Part of a small language model's weights.
Architecture: RMSNorm before each block, rotary positions, no biases in attention or MLP, untied embeddings, normalized queries and keys, capped logits.
MLP neurons of a small language model. Each row is named by its layer, matrix (gate and up: input weights; down: output weights) and neuron, and shows model dimensions 80-143. Each number is 200 + 20 x the weight over its row's rms, rounded and kept within 0 to 999. A neuron's up and down rows have the sign that makes its largest values positive.
After each neuron's rows, "fires in" lists the words (lower case) most often at its 100 highest values on Wikipedia text that the model never trained on. A number after a token or word is its count.

L6.gate669,204,193,231,204,206,183,219,206,205,205,203,211,169,213,216,212,207,208,188,222,198,208,199,211,181,204,194,234,203,204,171,221,187,239,198,194,202,207,199,161,199,185,192,199,207,205,193,180,199,208,241,195,245,232,195,174,219,181,225,224,210,205,219,186
L6.up669,206,170,207,188,198,229,193,173,201,182,231,190,184,234,163,168,173,207,215,209,218,180,190,191,210,224,196,209,191,178,183,180,210,194,204,189,208,185,175,217,234,166,176,207,203,203,224,182,216,205,201,250,224,235,186,200,188,189,186,193,226,184,194,230
L6.down669,226,182,191,159,231,200,181,192,218,202,244,215,186,203,195,208,183,191,212,212,180,219,180,178,202,151,202,156,235,261,173,226,187,198,216,202,190,167,226,194,218,203,191,203,202,196,182,194,214,220,219,234,204,193,169,190,191,205,197,213,174,193,183,206
fires in: "is" 25, "was" 23, "are" 19, "as" 9, "be" 6, "were" 4

L5.gate1443,187,227,202,177,215,192,207,202,212,182,200,153,177,193,192,217,198,180,208,217,212,194,237,177,201,189,198,223,217,204,222,209,206,222,197,212,199,202,219,183,199,187,177,214,196,215,182,209,199,188,192,194,201,234,198,193,194,213,193,206,226,198,190,187
L5.up1443,192,188,173,195,195,194,166,238,203,184,205,191,222,167,225,229,233,208,152,190,197,193,192,224,218,223,210,209,189,217,239,194,198,187,192,186,210,187,201,254,218,189,169,196,182,212,170,206,193,203,214,186,177,243,216,192,187,221,200,213,212,229,184,213
L5.down1443,237,207,192,208,203,218,191,223,223,173,226,184,162,163,173,201,213,193,184,204,169,201,193,187,197,201,213,242,207,212,236,196,178,229,249,197,205,174,233,196,196,167,192,204,206,235,231,175,193,166,195,175,206,204,197,212,189,228,174,187,185,192,144,199
fires in: "with" 30, "of" 9, "using" 7, "a" 6, "two" 4, "featured" 4

L5.gate1213,209,195,183,213,153,211,184,170,213,202,210,225,229,222,202,174,200,193,190,203,230,188,191,176,199,192,182,227,218,197,192,189,189,205,189,199,227,194,189,221,198,216,208,200,187,184,216,219,222,193,215,193,199,191,223,191,188,232,199,237,162,217,218,189
L5.up1213,218,191,196,199,168,174,207,196,184,218,209,188,222,212,167,186,169,207,207,192,173,218,196,186,200,154,226,212,192,204,178,218,203,195,201,212,241,208,217,188,202,179,208,219,149,178,201,176,174,214,198,207,206,192,173,206,216,204,201,202,196,199,215,216
L5.down1213,229,204,195,203,193,247,184,190,203,168,216,227,198,177,179,179,198,212,175,247,194,191,192,177,217,203,195,241,233,178,168,174,236,220,180,208,199,202,195,221,186,187,221,189,177,248,209,221,171,209,201,200,216,202,209,233,190,199,181,216,178,187,202,175
fires in: "in" 25, "at" 10, "a" 10, "by" 8, "of" 7, "to" 4

L6.gate1708,216,208,200,181,199,189,185,191,200,207,177,215,172,190,217,178,199,219,209,209,174,182,253,222,209,197,187,206,201,214,231,212,203,194,186,216,191,194,200,202,194,203,180,188,192,208,194,188,216,163,182,186,156,227,198,195,210,208,202,187,198,214,174,232
L6.up1708,179,221,158,216,166,181,184,209,192,217,229,213,177,208,168,222,195,214,214,203,208,228,207,193,238,184,187,175,210,188,165,202,193,239,188,208,176,206,210,191,230,199,211,184,195,207,178,165,208,215,208,191,214,233,202,194,211,177,184,224,160,225,201,206
L6.down1708,200,188,199,209,238,214,166,179,193,170,193,228,166,198,191,168,193,214,203,194,179,197,197,178,187,150,201,195,198,228,191,197,192,221,241,208,200,198,188,194,220,191,202,196,208,214,182,200,159,191,182,182,203,226,189,188,193,223,172,173,155,205,226,184
fires in: "was" 27, "is" 7, "been" 6, "were" 5, "not" 5

L5.gate2,217,200,188,203,200,226,183,181,190,191,215,191,169,184,195,218,205,233,185,220,239,164,234,180,170,181,185,203,228,201,196,199,177,185,200,178,196,231,165,198,226,187,189,246,202,205,205,203,178,213,215,233,206,197,205,224,143,190,227,200,216,194,225,228
L5.up2,191,177,190,177,209,188,189,186,182,183,236,176,176,187,171,248,194,188,192,190,235,186,227,174,207,202,175,231,222,159,226,208,210,167,198,183,213,212,176,194,204,181,167,220,219,207,210,202,208,201,212,198,191,240,174,213,180,174,173,191,214,210,202,188
L5.down2,207,155,195,223,201,179,162,197,192,197,191,181,214,190,183,230,216,215,204,207,202,202,223,190,205,213,193,210,193,169,193,183,206,208,203,207,168,175,189,218,197,207,212,190,171,327,186,166,202,177,211,198,174,186,227,231,172,212,208,190,189,226,187,212
fires in: "by" 26, "of" 22, "first" 15, "with" 10, "when" 4

L5.gate1431,242,190,239,188,210,185,190,232,214,214,202,205,220,182,206,198,206,202,150,210,177,214,230,219,198,172,195,179,206,177,186,202,186,217,187,221,186,208,204,180,209,187,233,197,208,205,159,174,204,219,204,163,222,202,208,187,234,165,212,196,205,216,173,208
L5.up1431,199,196,235,200,199,209,191,206,198,196,202,206,197,235,181,181,216,231,187,209,182,207,191,239,218,208,202,222,207,209,205,213,214,145,195,215,213,189,193,182,223,168,255,179,169,205,259,221,207,236,154,193,211,215,184,181,189,227,224,186,196,219,214,215
L5.down1431,162,225,197,218,210,175,177,188,213,223,235,225,174,175,224,234,183,218,216,188,213,229,187,211,179,190,165,197,198,187,180,197,220,227,220,237,236,214,204,239,180,211,188,201,195,172,210,228,219,197,207,193,182,201,218,177,202,171,212,210,173,194,201,178
fires in: "not" 20, "only" 13, "even" 8, "without" 6, "which" 6, "that" 6

L6.gate727,184,199,238,230,219,202,184,206,231,187,205,196,207,196,204,215,193,180,222,218,208,229,221,206,213,238,191,188,184,216,220,191,206,177,237,194,213,222,161,219,178,176,180,224,218,177,180,211,199,182,205,198,193,220,207,175,246,185,214,171,223,195,174,205
L6.up727,198,218,203,195,215,153,191,189,196,216,192,211,212,195,201,222,233,195,239,178,202,223,184,206,214,211,231,209,216,209,202,211,217,185,218,195,182,204,198,208,195,174,218,191,197,214,183,187,182,194,199,237,215,226,211,199,202,205,210,207,177,215,179,206
L6.down727,213,238,185,182,212,206,198,205,188,214,225,182,214,209,182,217,235,211,241,209,203,191,182,187,230,200,216,190,206,218,202,183,185,235,251,201,203,197,196,212,203,200,194,221,210,213,195,222,203,220,226,162,181,213,212,195,184,196,217,181,186,198,229,212
fires in: "as" 46, "1" 14, "one" 5, "was" 4

L5.gate1322,210,222,207,204,174,209,179,197,190,183,224,200,212,177,195,239,185,190,192,227,223,191,187,198,193,189,194,200,193,208,225,194,201,189,204,177,192,185,239,210,157,216,182,143,221,194,186,195,193,196,203,168,159,204,209,204,192,203,201,186,197,241,195,226
L5.up1322,180,176,193,221,188,222,161,210,235,275,221,207,217,230,160,229,193,174,210,209,215,205,176,196,210,204,210,216,225,185,188,213,212,165,216,200,186,207,199,208,204,193,148,236,224,197,209,167,223,186,200,158,229,225,198,203,222,196,180,216,202,194,194,190
L5.down1322,197,216,218,221,195,164,216,244,174,197,232,210,220,167,202,234,203,191,215,216,212,211,217,190,201,170,203,210,166,184,155,225,204,245,224,219,195,199,238,199,198,194,232,234,189,158,189,192,220,171,222,210,197,172,201,226,190,168,219,196,197,158,215,218
fires in: "of" 31, "a" 19, "in" 5, "de" 4

L5.gate467,193,197,188,198,207,193,188,215,124,188,237,174,173,208,203,160,184,214,233,183,193,218,186,185,210,163,175,181,236,181,233,195,232,205,208,171,216,190,169,226,211,170,180,199,218,198,165,190,193,221,190,217,228,175,212,195,194,219,181,183,201,181,189,218
L5.up467,215,184,202,196,198,177,185,180,213,177,239,186,182,187,199,222,184,208,188,198,205,205,193,226,203,175,182,199,204,163,208,202,200,184,174,204,184,200,217,208,186,194,240,201,205,201,220,200,228,198,188,232,240,185,190,174,186,197,187,222,180,197,187,189
L5.down467,221,211,208,172,202,168,222,192,230,202,226,215,201,181,192,219,191,204,207,187,168,199,234,205,200,204,188,201,196,152,205,202,203,208,181,199,182,202,248,182,183,184,227,195,193,230,169,195,197,197,186,205,208,186,203,176,193,204,193,217,187,174,204,192
fires in: "to" 34, "a" 12, "in" 4, "on" 4, "with" 4

L5.gate344,208,160,206,221,217,225,208,212,205,211,198,181,213,254,165,192,200,182,198,186,191,208,198,193,195,187,173,210,175,207,198,206,221,223,205,193,208,193,196,202,228,188,178,167,228,189,255,193,226,206,195,185,185,194,172,213,226,177,236,238,216,216,168,219
L5.up344,238,180,211,174,210,183,219,184,195,251,196,202,212,219,213,200,220,197,144,219,230,202,196,209,214,195,215,189,210,194,194,232,242,211,146,184,226,176,171,184,245,182,209,193,233,203,213,241,232,196,171,196,179,174,204,193,205,190,208,204,224,209,179,198
L5.down344,222,223,186,184,187,176,207,202,197,202,236,196,219,190,184,219,196,178,183,208,236,208,218,196,217,207,215,210,210,184,209,202,220,205,203,183,186,185,229,179,216,199,200,209,173,327,175,192,228,227,223,188,178,191,218,189,201,209,198,238,188,178,219,202
fires in: "as" 45, "called" 16, "of" 7, "a" 5

L6.gate1531,202,184,229,194,205,238,192,210,201,184,206,222,222,204,188,209,208,213,231,199,189,199,198,196,160,196,220,228,196,198,186,190,174,224,200,226,216,197,191,186,219,212,213,197,211,201,220,176,206,189,215,177,204,190,181,197,219,227,221,217,261,197,194,161
L6.up1531,218,192,188,189,216,206,173,228,198,179,188,161,204,200,202,220,218,212,198,210,198,255,196,160,207,236,214,206,196,233,187,190,207,184,223,209,195,195,199,201,199,185,190,182,223,203,178,246,198,193,239,209,223,194,221,216,218,203,186,206,183,192,198,199
L6.down1531,207,177,191,208,185,181,215,206,187,206,196,190,226,171,235,196,205,191,209,180,214,218,195,181,223,168,194,210,202,240,181,204,200,211,196,219,211,204,182,203,217,199,239,202,195,235,195,200,236,233,195,223,164,187,204,210,180,174,191,185,180,226,195,197
fires in: "is" 33, "was" 14, "are" 8, "such" 6, "originally" 4

L6.gate894,169,203,169,187,199,186,181,181,194,202,179,209,202,204,203,217,226,197,201,229,208,177,219,198,181,188,203,168,181,194,193,170,211,204,211,193,193,213,224,197,203,232,193,215,171,201,176,226,181,215,191,163,195,194,189,237,228,225,192,233,193,202,199,238
L6.up894,220,219,198,175,210,166,209,203,235,160,195,197,186,209,163,197,224,214,211,176,194,209,205,192,197,246,227,175,210,220,173,197,223,191,204,212,233,216,221,193,231,175,215,191,179,220,240,177,220,183,211,178,221,244,213,157,210,192,204,196,216,204,209,189
L6.down894,221,208,203,164,197,191,195,218,220,207,185,209,199,189,200,227,189,230,228,248,206,223,177,191,233,221,184,202,192,228,184,202,170,181,210,196,243,198,193,192,169,225,199,232,209,184,215,182,166,224,183,180,209,215,171,204,182,213,184,205,172,195,181,223
fires in: "it" 32, "and" 17, "which" 9, "was" 7, "be" 5, "is" 5

L6.gate173,196,191,222,201,217,198,196,189,218,182,192,202,174,227,218,197,190,198,200,194,227,206,196,183,167,183,240,199,201,168,212,190,198,192,165,181,220,232,218,179,191,214,173,213,195,195,192,216,212,189,210,217,195,193,181,180,215,188,227,179,191,166,199,189
L6.up173,222,190,209,180,146,203,183,209,209,211,214,205,249,203,192,199,206,191,184,176,230,195,200,206,240,175,178,183,197,216,205,230,164,222,203,243,201,183,215,185,196,202,156,186,215,190,190,172,209,211,221,218,192,171,182,177,181,255,206,217,207,226,188,197
L6.down173,210,178,187,189,200,194,235,209,223,200,206,229,200,230,196,200,194,201,210,187,200,168,206,207,204,163,202,189,180,208,217,202,192,218,193,190,194,202,199,215,193,169,186,253,233,244,215,207,213,192,208,203,206,176,204,179,206,190,165,237,208,206,199,204
fires in: "as" 58, "considered" 8, "the" 6, "of" 5

L6.gate1539,184,189,197,237,195,175,216,194,197,211,200,192,202,212,211,204,239,217,217,215,205,197,179,150,204,209,198,217,210,216,230,185,236,217,263,210,231,185,216,208,215,235,203,171,200,190,177,198,170,201,229,199,220,228,224,167,171,188,184,195,176,189,216,212
L6.up1539,202,175,209,205,221,196,214,216,205,191,185,217,228,201,204,234,224,218,194,179,173,200,194,207,191,202,196,168,201,186,211,170,194,193,173,186,223,209,220,190,202,198,181,203,223,189,201,201,176,198,202,199,198,209,204,209,199,191,194,202,208,198,180,205
L6.down1539,195,214,212,194,201,189,194,181,212,224,211,238,228,207,195,197,214,182,196,224,216,173,209,211,185,209,196,217,194,210,200,180,168,193,162,189,201,202,186,172,191,205,190,228,198,237,180,195,210,194,189,250,197,191,202,206,207,180,200,182,221,202,203,219
fires in: "as" 67, "how" 4

L5.gate995,216,221,176,190,191,227,184,182,195,203,207,240,193,157,239,217,192,225,184,199,178,210,174,215,203,211,152,222,204,165,165,155,235,202,211,227,201,217,208,206,221,179,253,174,214,212,159,212,229,199,220,189,201,199,186,174,191,169,222,198,204,211,183,219
L5.up995,196,192,203,218,204,206,238,193,175,199,209,232,189,218,223,201,241,214,162,197,188,212,222,170,221,210,184,162,191,186,197,151,123,185,211,194,156,218,205,215,194,205,172,169,183,191,195,212,207,232,225,205,222,230,175,199,203,215,188,202,200,204,157,207
L5.down995,246,182,211,190,209,189,182,215,188,226,189,211,189,191,226,178,215,203,218,193,208,233,171,246,224,215,218,195,214,197,206,206,169,206,198,205,217,194,211,214,229,199,195,195,174,179,205,222,216,205,221,183,207,227,212,177,210,225,190,170,174,208,207,224
fires in: "one" 77, "each" 10, "1" 7